Weights of a small transformer language model: vocabulary 17371, LayerNorm before each block.
MLP neurons of a small language model. Each row is named by its layer, matrix (down: output weights) and neuron, and shows model dimensions 0-95. Each number is 200 + 40 x the weight over its row's rms, rounded and kept within 0 to 999.
A block is one neuron, or neurons of one layer that tend to fire together. After each block is what it responds to, as a language model described it from the Wikipedia text at the highest values.

L4.down84,206,255,158,239,166,152,233,227,208,198,203,139,216,201,218,210,182,153,117,131,171,231,220,260,213,239,229,232,214,151,116,284,266,127,121,140,194,220,264,291,133,165,201,209,202,247,195,256,160,191,256,189,249,179,145,162,227,156,169,204,240,237,252,186,226,298,204,160,217,289,213,224,197,229,215,187,212,236,127,191,177,207,198,154,204,278,232,170,238,233,184,248,192,230,205,244
L4.down468,235,216,222,180,200,302,205,215,229,301,181,178,296,221,125,156,131,192,222,198,202,250,203,195,234,166,211,176,229,126,145,298,150,169,219,193,219,233,228,224,223,285,173,210,201,245,173,161,200,193,215,236,209,229,228,259,251,184,126,209,173,222,185,268,233,227,170,143,177,189,197,184,231,158,165,240,190,250,154,242,233,227,238,155,238,212,201,218,222,166,183,130,185,230,182,184
L4.down740,177,162,152,220,163,140,149,257,147,250,215,203,226,259,163,230,222,142,235,242,199,181,350,278,224,113,171,159,227,215,169,194,245,200,208,221,161,288,156,250,210,206,209,161,176,215,116,197,161,200,248,243,253,207,210,192,211,225,205,161,133,227,164,176,157,182,206,195,201,222,188,257,136,184,174,189,201,247,222,183,171,156,184,232,211,223,226,198,192,210,216,170,132,222,194,162
L4.down929,210,147,185,268,263,134,209,201,219,250,168,187,182,225,176,171,203,204,204,220,109,182,207,218,150,149,248,217,262,192,158,297,243,204,162,199,318,270,295,204,151,201,232,267,184,147,114,211,194,158,180,199,209,277,222,250,185,198,212,186,276,197,198,164,245,239,191,178,195,218,224,243,235,174,259,214,253,148,229,272,180,190,147,186,168,241,184,173,202,282,213,253,180,96,169,160
L4.down934,228,208,146,165,281,263,244,278,153,181,214,242,166,215,192,227,174,190,241,201,252,216,211,156,139,200,162,199,131,122,193,224,126,174,196,268,168,273,159,260,176,228,279,223,160,251,258,159,234,167,225,221,217,247,162,197,229,228,163,206,197,177,166,251,189,132,217,204,274,242,233,227,214,225,228,303,192,207,154,205,156,229,185,240,161,227,168,237,210,184,189,207,166,133,189,219
L4.down1124,156,211,132,256,177,243,188,189,196,206,263,167,185,239,177,199,161,248,226,183,197,204,252,222,238,171,196,195,215,191,189,205,182,235,234,215,228,128,226,203,171,249,183,212,228,246,229,207,199,239,211,164,215,286,94,208,137,168,141,196,190,219,213,265,194,270,154,179,215,238,210,157,237,164,195,229,206,163,134,154,244,225,215,240,159,181,208,190,167,225,137,165,284,212,243,142
L4.down1217,248,203,139,194,152,227,205,211,223,195,237,204,225,224,200,200,204,201,220,215,250,204,210,125,243,222,226,197,154,211,261,252,127,244,148,191,139,230,202,228,256,188,221,208,238,254,189,229,198,197,150,144,122,164,174,227,225,216,191,126,197,199,217,151,240,240,216,193,207,235,220,174,219,209,150,228,221,229,220,157,221,157,187,150,171,219,187,129,181,187,193,241,203,230,173,222
L4.down1535,179,276,184,291,176,249,123,207,232,209,221,217,276,98,138,117,201,296,214,146,210,274,170,208,264,157,185,202,130,177,236,141,194,237,191,186,214,195,185,251,218,145,224,225,203,258,117,172,195,167,141,198,251,247,189,195,220,209,268,197,234,187,226,198,249,264,170,215,180,224,280,227,226,196,194,213,187,109,188,213,227,270,169,173,247,226,179,210,157,217,146,213,105,146,218,287
Description: Year digits, El- continuations. The third digit of four-digit years after 19 or 20 (19|9|8, 20|0|8), and word pieces following an El/Al/Bl start (El|f|sborg, El|ij|ah, Al|ph|adyne).

L2.down1065,194,224,168,167,180,248,199,184,220,200,222,177,216,154,190,160,222,279,235,205,209,140,225,208,168,241,223,141,313,190,172,128,227,152,176,212,175,203,210,257,176,206,189,195,185,266,186,164,177,292,239,246,226,178,162,181,176,222,198,200,229,229,162,220,133,185,177,220,192,187,144,182,266,174,203,164,199,239,221,140,219,152,284,207,238,215,189,204,154,213,186,209,217,237,190,166
Description: First digit after separators. Single digits that open a numeric segment right after a colon, comma, period, line break or table bar, as in 7:00 am, $100,000, 9.9.1 and list or table numbers.

L2.down1717,246,212,254,230,283,213,194,218,159,179,227,196,161,227,118,304,223,242,185,238,125,208,254,246,195,131,166,230,243,241,155,223,154,194,180,216,219,197,228,230,171,256,273,165,213,306,151,196,220,198,194,195,148,141,240,211,228,181,244,199,236,160,152,206,243,175,228,183,146,195,301,241,205,246,189,279,255,137,126,228,189,192,170,153,186,199,251,186,204,209,177,182,205,166,221,179
Description: Digits inside years. Early and middle digits of four-digit years in running prose, usually after "in" or a month, e.g. 19|9|5, 1|9|64, 20|1|3.

L2.down1575,222,197,235,250,295,202,242,253,169,198,151,186,189,223,209,189,231,237,123,161,223,163,155,221,192,258,112,188,137,223,215,288,184,161,218,183,203,204,187,139,247,158,151,238,205,182,141,229,249,214,207,175,205,261,152,247,245,193,173,217,162,252,257,267,122,207,186,229,172,181,108,113,199,268,211,160,208,178,280,198,216,236,252,212,238,250,195,194,245,231,231,204,218,205,158,154
Description: Military unit name parts. Word pieces continuing military unit, service and equipment names, such as Air-borne, Air Force, 6th Amphib-ious, Close Support, World War II, and model codes in lists.

L3.down239,287,263,195,202,182,199,190,248,200,160,216,192,245,188,147,228,176,147,219,214,182,101,207,171,133,176,186,199,166,173,108,204,266,188,191,222,194,237,98,225,219,208,217,224,219,184,254,195,159,210,233,229,155,200,207,127,245,245,167,194,172,233,181,233,291,222,238,118,230,215,141,155,214,193,194,221,179,114,175,195,250,198,251,256,212,197,266,243,236,207,133,197,121,158,175,238
L3.down783,239,181,241,147,177,185,110,173,280,143,198,207,197,206,202,160,215,190,194,274,221,171,223,95,171,145,219,175,185,253,219,185,246,190,160,201,256,207,147,201,198,161,190,191,147,196,152,178,236,153,162,215,229,187,131,218,215,170,175,195,235,180,187,183,229,246,135,136,198,206,231,269,214,133,228,262,239,207,184,235,162,144,171,147,182,224,225,198,193,168,234,146,139,166,215,211
L3.down1066,186,253,116,241,214,194,279,186,238,207,168,117,196,235,155,162,207,245,168,178,228,211,222,228,217,140,171,207,194,132,179,246,197,141,187,260,207,217,290,196,227,184,133,248,167,202,129,222,182,245,183,230,264,209,217,182,173,155,112,232,179,155,231,235,142,184,179,249,180,246,205,165,297,138,199,167,219,232,237,158,114,272,188,166,298,247,167,187,188,227,185,190,145,245,157,201
L3.down1165,283,206,208,133,125,242,235,236,224,192,247,186,213,212,216,177,261,229,222,165,144,244,179,189,140,202,182,252,224,234,202,264,155,217,185,194,193,215,189,148,258,145,208,176,160,178,238,162,138,199,219,191,152,264,145,156,216,196,203,133,224,238,228,220,192,255,134,193,208,241,217,249,226,219,178,201,89,180,187,280,166,220,208,193,228,187,231,133,204,181,297,157,96,184,149,205
L3.down1187,246,203,227,184,123,214,239,203,247,231,159,210,91,266,236,286,225,221,239,165,195,198,205,203,200,195,185,173,258,241,214,211,106,217,187,220,231,268,213,162,165,107,191,216,121,253,204,199,213,158,240,213,218,234,186,184,185,247,135,234,282,175,270,159,175,196,209,209,155,306,189,195,203,190,209,163,258,220,211,164,146,213,208,208,182,218,256,187,169,234,245,156,173,189,153,223
L3.down1210,145,250,251,165,280,193,209,199,240,89,137,190,222,230,142,208,230,187,279,159,182,186,195,226,163,214,205,214,233,139,181,210,241,101,236,120,232,193,143,184,211,202,193,261,175,241,227,168,161,204,214,224,205,181,185,103,185,142,163,258,238,176,222,178,157,209,122,153,184,157,212,255,194,182,232,151,251,167,236,177,193,235,140,152,230,146,192,176,228,283,204,206,205,168,196,197
L3.down2098,233,191,253,111,287,159,138,231,199,254,186,182,131,210,175,225,199,211,212,158,175,183,210,218,175,131,229,225,267,158,139,207,170,257,205,127,291,248,192,219,216,211,184,264,179,184,193,193,279,152,224,188,165,254,167,215,176,235,254,162,188,218,209,212,217,239,235,235,125,200,196,217,194,185,137,214,252,269,231,191,244,173,171,161,244,229,176,147,227,197,213,169,116,165,218,231
L3.down2199,178,233,78,246,189,120,87,201,189,299,185,176,153,145,214,222,264,219,158,226,172,203,161,152,123,167,224,203,158,249,209,228,245,220,152,194,220,225,214,257,193,156,149,197,175,255,189,184,154,139,193,227,226,213,190,306,185,216,199,220,208,162,209,185,208,167,246,153,162,186,235,153,260,197,162,204,168,216,221,246,193,259,139,229,175,184,291,173,206,159,251,139,143,147,233,152
Description: Year decade digit. The third digit of four-digit years split into single digits, right after 19 or 18, e.g. the 9 in 1990, the 8 in 1983 and 1887.

L4.down95,202,209,187,147,205,241,218,268,177,214,197,110,220,194,212,195,203,226,155,241,187,103,120,266,202,239,215,165,168,199,155,281,205,210,185,211,147,212,124,120,160,257,114,196,232,148,196,189,193,214,171,210,239,160,236,264,211,142,253,204,148,157,216,144,237,111,197,250,208,196,214,212,280,229,198,200,263,263,175,207,165,163,123,194,200,254,157,159,181,180,243,239,151,235,264,292
L4.down385,113,223,240,239,199,265,162,190,112,226,175,162,209,167,201,131,281,232,210,202,117,115,225,270,201,149,139,118,223,237,222,266,186,222,237,184,211,255,230,190,214,209,186,231,215,254,108,245,215,245,187,182,163,244,206,239,217,226,212,222,179,117,217,247,153,175,229,199,167,138,118,163,191,162,196,212,208,200,214,257,236,192,174,167,197,201,237,267,207,193,211,198,227,287,190,246
L4.down416,145,196,180,180,200,243,184,194,219,170,142,191,135,190,150,228,167,209,162,175,229,171,223,160,91,181,199,221,155,195,178,210,242,140,208,199,147,190,189,203,177,223,150,128,263,242,130,191,135,162,77,237,155,182,152,190,218,234,178,251,118,144,211,212,218,247,282,152,255,204,247,247,176,236,197,183,186,203,257,155,201,252,275,173,141,206,267,206,248,240,325,291,123,240,184,282
L4.down1131,178,207,148,282,206,187,187,115,194,229,245,164,145,187,131,258,202,184,230,155,120,283,142,178,207,151,190,197,224,181,208,185,232,190,158,255,153,201,186,239,223,138,168,227,205,224,162,178,168,213,214,162,215,206,240,163,117,205,150,194,208,173,208,220,178,153,174,254,181,213,174,175,227,235,270,179,187,271,167,255,136,159,153,240,187,223,216,249,275,186,187,250,198,274,189,216
L4.down1487,188,148,176,242,244,222,214,261,226,190,216,145,195,195,175,208,167,224,248,185,161,185,235,198,173,163,132,182,218,194,160,219,181,229,277,222,210,186,204,189,150,197,206,195,139,231,124,225,125,196,201,185,157,250,278,189,149,214,168,253,188,159,186,164,253,210,188,188,193,177,245,167,162,206,160,151,206,211,232,140,124,269,211,206,149,242,162,191,270,206,217,145,153,173,175,229
L4.down1976,148,220,197,228,202,185,245,153,192,268,234,141,190,185,245,190,262,183,211,225,168,225,177,196,248,229,177,161,196,189,208,196,86,264,238,209,173,172,221,125,190,192,219,273,171,183,97,208,171,177,232,189,245,273,225,127,165,224,96,241,166,273,137,252,175,219,201,207,256,205,200,153,214,210,244,167,164,208,194,215,156,181,158,127,185,264,214,168,211,182,160,237,243,211,193,212
L4.down2024,194,203,257,173,218,260,208,215,196,200,229,168,238,144,255,182,137,213,178,157,331,232,160,208,247,276,176,179,231,183,251,193,277,213,250,217,132,156,121,176,213,198,168,141,170,164,200,176,142,161,202,245,167,288,235,205,176,237,189,212,200,122,139,184,217,212,184,258,193,192,236,205,282,228,203,301,205,123,190,205,232,183,202,200,273,84,239,250,226,245,152,192,222,117,180,182
L4.down2080,210,215,211,196,146,205,225,153,177,212,184,185,297,166,207,229,179,179,253,169,167,168,223,204,191,186,199,251,183,206,174,189,195,268,231,191,175,169,255,194,195,210,243,228,204,244,247,199,240,238,226,164,264,255,230,210,226,110,121,250,171,157,162,158,253,209,186,180,163,268,181,204,249,124,248,130,178,241,263,160,192,226,243,237,153,182,188,208,243,195,186,159,220,184,223,185
Description: Start of a new noun phrase. First word of a fresh noun phrase after a verb or preposition, often a count word like two, six or four, mostly in battle and event narratives; also numbers in table cells.

L2.down1911,205,114,143,160,215,235,205,124,146,174,255,171,284,163,124,110,126,181,155,223,170,208,258,205,231,161,242,258,127,212,213,165,263,181,178,168,200,259,243,199,184,185,166,240,192,250,179,191,200,252,135,220,248,199,213,227,191,221,144,246,205,167,224,293,183,214,194,199,157,188,256,217,211,230,258,245,202,186,205,192,215,246,193,210,163,203,201,197,189,209,243,240,245,166,301,232
Description: Ordinal and superlative predicates. Ordinals, superlatives and words like only or one of after "was the", "became the", "is", as in first, fourth, worst, only, earliest.

L3.down472,270,197,157,125,210,204,164,196,171,165,205,194,173,180,184,179,122,252,159,226,162,154,180,182,198,198,231,209,198,232,131,183,161,183,202,261,193,140,177,240,176,194,238,160,177,177,246,190,199,266,231,151,211,241,217,312,216,240,231,268,165,163,230,214,221,170,179,314,131,164,186,228,213,186,177,211,199,210,198,184,153,220,182,178,305,158,164,275,231,210,173,221,218,234,181,212
L3.down565,285,222,174,189,204,258,188,200,204,200,229,199,186,227,190,183,212,185,243,187,230,227,177,210,161,171,240,251,174,222,133,175,222,222,251,255,155,172,254,207,199,243,229,216,265,209,236,184,189,212,201,93,252,184,193,155,155,259,188,239,130,233,217,285,229,216,200,231,185,185,158,173,242,163,149,224,215,254,185,237,205,184,169,183,219,112,242,189,258,215,234,210,201,182,215,198
L3.down690,222,185,162,286,222,215,156,212,270,205,242,204,226,183,161,210,122,191,202,133,233,255,254,129,243,117,182,133,206,188,185,166,258,198,221,227,254,220,197,199,148,237,180,193,176,164,138,220,176,237,151,229,234,236,256,238,261,215,260,230,171,191,165,229,175,214,243,276,179,161,204,302,264,209,255,180,188,226,236,303,228,159,169,227,211,180,209,218,265,256,214,174,241,236,211,163
L3.down963,156,249,290,169,151,227,202,220,262,194,182,155,121,188,192,251,270,229,265,169,224,194,235,184,167,196,219,232,173,137,139,210,153,233,164,159,202,229,193,178,171,119,220,200,213,221,126,207,194,188,272,182,191,213,231,135,157,166,266,150,216,210,171,204,185,199,158,262,227,159,128,212,178,292,179,193,177,178,213,148,225,285,176,199,189,157,239,246,205,182,173,142,223,166,279,179
L3.down1431,179,142,183,172,170,216,219,230,194,234,217,173,282,176,197,201,212,121,205,203,220,231,192,222,244,148,138,196,172,267,68,153,190,190,165,268,176,216,174,222,231,252,185,207,179,228,256,231,191,240,173,220,153,239,173,203,194,210,254,203,175,143,187,159,179,247,188,222,222,186,114,219,194,197,192,228,148,178,203,208,248,194,233,198,225,144,185,172,191,215,229,284,212,148,205,226
L3.down1497,233,220,137,330,194,143,208,220,237,261,146,174,175,149,152,258,177,180,177,243,232,183,179,189,272,246,176,129,237,163,172,61,149,164,232,284,162,161,178,196,222,243,193,165,201,148,246,220,243,229,205,284,166,237,236,188,232,229,210,226,217,164,259,189,174,236,219,199,205,153,242,209,246,183,167,227,143,191,215,269,186,245,207,202,230,172,254,240,193,251,236,180,221,205,150,209
L3.down1506,200,253,177,251,146,175,175,259,152,248,200,182,183,232,184,221,213,236,160,145,165,191,182,166,199,223,186,135,202,206,138,192,238,204,231,227,175,222,268,181,189,158,204,127,156,218,244,221,205,257,180,165,125,222,216,205,268,216,172,183,158,182,161,230,203,169,127,218,239,229,177,277,187,178,224,183,203,259,241,190,188,219,141,211,132,200,99,222,232,203,210,210,168,167,130,229
L3.down1890,203,254,196,208,239,167,195,215,209,224,234,160,194,174,228,193,305,151,187,239,172,155,200,169,240,206,193,207,211,232,194,146,163,169,134,196,226,184,168,243,185,172,209,290,195,194,167,168,166,234,196,194,139,218,248,259,190,200,168,158,179,198,187,146,218,161,260,126,141,121,238,225,206,202,162,193,165,223,234,203,160,260,156,112,229,211,247,298,243,199,177,187,162,206,200,165
Description: Indefinite article after prepositions. Fires on a, an, or number words (one, four) opening a noun phrase, especially after after, under, for, played, such as after a series, a one-year.

L3.down236,301,159,201,242,146,228,217,252,192,225,240,185,226,265,200,192,235,196,165,238,271,130,210,223,197,283,245,227,179,275,239,194,188,218,217,194,258,186,227,131,54,185,253,269,226,133,305,187,147,211,219,246,164,165,173,139,235,229,227,191,29,167,290,200,223,194,142,246,145,169,206,162,229,210,230,167,239,216,210,186,144,178,173,250,134,150,125,173,163,180,165,227,192,133,235,135
L3.down811,135,155,230,235,163,219,147,167,154,127,257,187,188,152,242,135,236,79,138,198,157,222,169,198,123,224,185,222,145,185,235,191,244,215,203,123,213,200,179,174,180,271,179,279,213,175,231,248,208,138,222,177,252,240,231,189,261,177,175,163,288,149,214,214,201,215,134,167,228,199,208,181,176,226,212,229,235,250,179,245,233,206,142,183,206,172,218,152,213,124,217,215,173,186,201,154
L3.down917,208,229,200,239,254,175,245,202,229,185,235,243,199,235,191,228,146,159,158,191,188,219,223,206,259,286,173,183,159,173,234,165,172,205,168,141,154,177,220,218,249,200,169,81,227,262,213,237,223,211,178,153,191,182,175,256,180,250,238,186,195,129,229,242,260,135,203,229,230,171,186,110,194,189,166,225,235,211,186,253,268,206,206,190,214,215,163,198,208,191,226,201,184,196,149,168
L3.down971,183,207,186,289,223,223,192,211,223,124,195,173,163,237,178,228,188,147,266,267,242,121,174,189,225,169,221,197,137,296,224,245,204,227,183,273,215,111,218,170,209,177,162,196,235,175,172,271,229,200,179,234,197,137,122,199,194,217,191,196,163,257,242,219,158,177,207,170,178,203,200,264,194,186,162,232,218,180,213,258,208,211,186,243,186,265,219,250,200,190,221,140,170,200,255,194
L3.down1674,192,135,190,241,194,205,239,244,274,262,213,201,173,158,170,223,277,231,178,193,223,48,270,277,188,168,192,209,158,175,111,220,227,245,138,207,214,192,213,133,151,275,192,147,231,238,182,203,166,200,251,195,200,240,204,211,296,197,194,257,204,236,216,256,162,114,185,195,205,190,194,241,231,161,213,194,183,161,153,203,308,201,251,243,213,229,240,250,200,262,199,232,230,143,161,216
L3.down1749,304,143,181,195,139,184,148,190,182,199,281,174,253,222,248,243,198,197,239,188,252,270,229,216,229,146,234,293,179,266,150,278,148,190,182,170,203,209,183,201,174,198,283,226,237,196,226,249,215,231,160,227,187,168,116,176,144,255,144,196,174,205,182,229,198,243,114,146,115,163,213,227,249,119,194,213,269,108,200,214,171,174,234,168,199,161,214,314,196,222,208,221,221,196,183,217
L3.down2014,255,229,124,222,255,201,217,165,235,207,174,198,204,165,188,198,183,151,209,194,189,184,195,153,203,179,218,198,165,198,182,186,225,150,149,223,296,121,188,272,211,218,247,226,282,232,144,229,169,175,242,235,176,100,199,184,165,265,147,163,277,233,157,217,165,193,167,193,204,200,173,227,208,201,241,167,192,265,187,199,195,198,227,166,149,119,188,226,150,200,172,202,147,218,284,213
L3.down2262,150,151,178,228,154,204,234,222,235,229,189,257,168,204,176,193,246,188,213,150,144,186,223,200,235,204,190,147,211,211,154,152,254,157,158,164,183,224,188,160,123,200,122,199,238,157,180,184,217,165,190,172,260,213,207,196,221,163,193,152,229,122,151,151,174,210,287,206,176,143,188,248,128,214,129,203,215,220,194,252,235,135,205,183,191,224,207,173,211,143,255,231,195,188,250,180
Description: Partitive "of the". Fires on "the" after partitive "one of", "many of", "all of", "among", as in "one of the most successful", "many of the unemployed".

L3.down30,188,249,134,188,185,219,204,207,118,166,267,241,274,195,170,241,171,159,268,89,274,177,250,208,251,176,184,263,292,196,145,226,75,193,243,194,172,187,341,168,247,208,272,213,245,147,217,262,214,184,178,165,136,233,188,231,194,238,234,224,156,196,148,241,160,241,154,225,171,251,266,199,210,254,151,159,202,223,235,182,237,214,206,175,210,159,254,252,233,191,214,205,272,84,226,189
L3.down501,215,241,223,173,186,197,164,231,140,169,240,203,157,227,187,173,189,287,190,189,154,223,203,125,172,166,277,227,228,196,218,250,207,248,147,242,201,253,221,263,153,199,231,215,212,232,282,212,168,190,265,138,138,192,229,197,203,241,182,209,209,224,190,187,208,192,225,225,188,294,223,120,233,191,125,232,185,179,206,150,199,58,150,185,119,154,179,128,174,173,184,131,154,220,186,195
L3.down1078,182,230,223,183,180,130,205,248,194,276,303,171,190,222,174,157,93,237,113,134,242,201,198,244,154,276,221,150,202,194,206,164,195,154,233,151,225,216,201,164,177,287,232,175,201,216,215,191,216,202,178,231,234,223,124,176,200,231,176,216,180,248,200,243,239,234,160,214,173,237,236,122,236,202,108,256,254,195,268,182,210,196,203,200,178,270,214,139,180,192,109,101,314,139,201,226
L3.down1248,199,185,212,211,180,172,191,141,197,191,175,211,237,177,160,229,227,225,209,171,206,242,208,126,191,199,195,253,236,236,240,223,238,191,238,214,257,192,197,258,219,224,182,196,297,154,118,214,221,210,221,201,197,224,190,156,185,130,216,159,224,134,99,289,162,179,209,248,239,190,168,186,229,229,168,205,186,211,197,236,240,144,240,177,198,199,165,225,218,300,158,130,268,215,202,168
L3.down1337,192,139,221,206,156,154,196,145,199,183,288,280,211,162,174,227,142,118,212,182,145,249,208,198,228,223,178,282,226,178,191,188,241,273,212,185,158,187,185,204,221,198,197,166,157,241,232,225,131,250,224,209,216,159,179,112,195,244,198,142,211,238,192,129,218,213,181,212,188,202,211,170,151,208,242,173,179,214,236,145,107,225,281,189,237,175,234,217,205,242,146,205,178,196,129,152
L3.down1844,225,212,203,210,131,194,209,127,69,201,201,137,197,199,219,174,143,228,127,214,242,124,207,147,238,168,177,220,246,186,269,208,156,242,180,282,228,145,131,197,186,183,181,155,177,106,228,215,202,229,203,242,195,225,167,259,216,281,202,256,188,174,136,232,194,152,157,220,245,178,130,249,196,204,131,199,237,220,165,211,187,211,176,208,182,134,178,205,246,178,154,187,185,162,246,184
L3.down2077,192,144,214,283,202,173,174,273,195,169,128,150,236,226,167,206,252,180,212,265,159,168,191,228,191,160,246,237,252,232,138,182,295,231,197,212,199,229,214,121,272,140,191,224,107,228,203,183,177,161,224,188,172,253,145,268,206,199,178,128,307,173,167,70,263,233,231,178,191,220,220,184,164,180,212,218,185,157,130,148,225,201,246,144,225,203,226,200,199,151,130,185,122,123,174,187
L3.down2082,174,251,206,194,175,131,187,198,169,202,220,211,223,161,228,169,252,219,224,173,232,190,193,195,247,211,284,222,221,181,219,226,196,231,159,200,185,278,213,249,219,203,168,169,226,216,130,228,153,234,158,209,111,170,265,182,246,101,320,224,168,195,215,157,329,219,147,231,234,252,272,216,203,173,204,242,238,189,211,202,221,205,205,201,205,205,142,191,149,245,212,170,217,207,144,200
Description: Decimal-place digits. First digit after a decimal point in numbers, mostly percentages in election tables and census figures, e.g. 17.0, 98.4, 448.7; rarely a mid-word piece.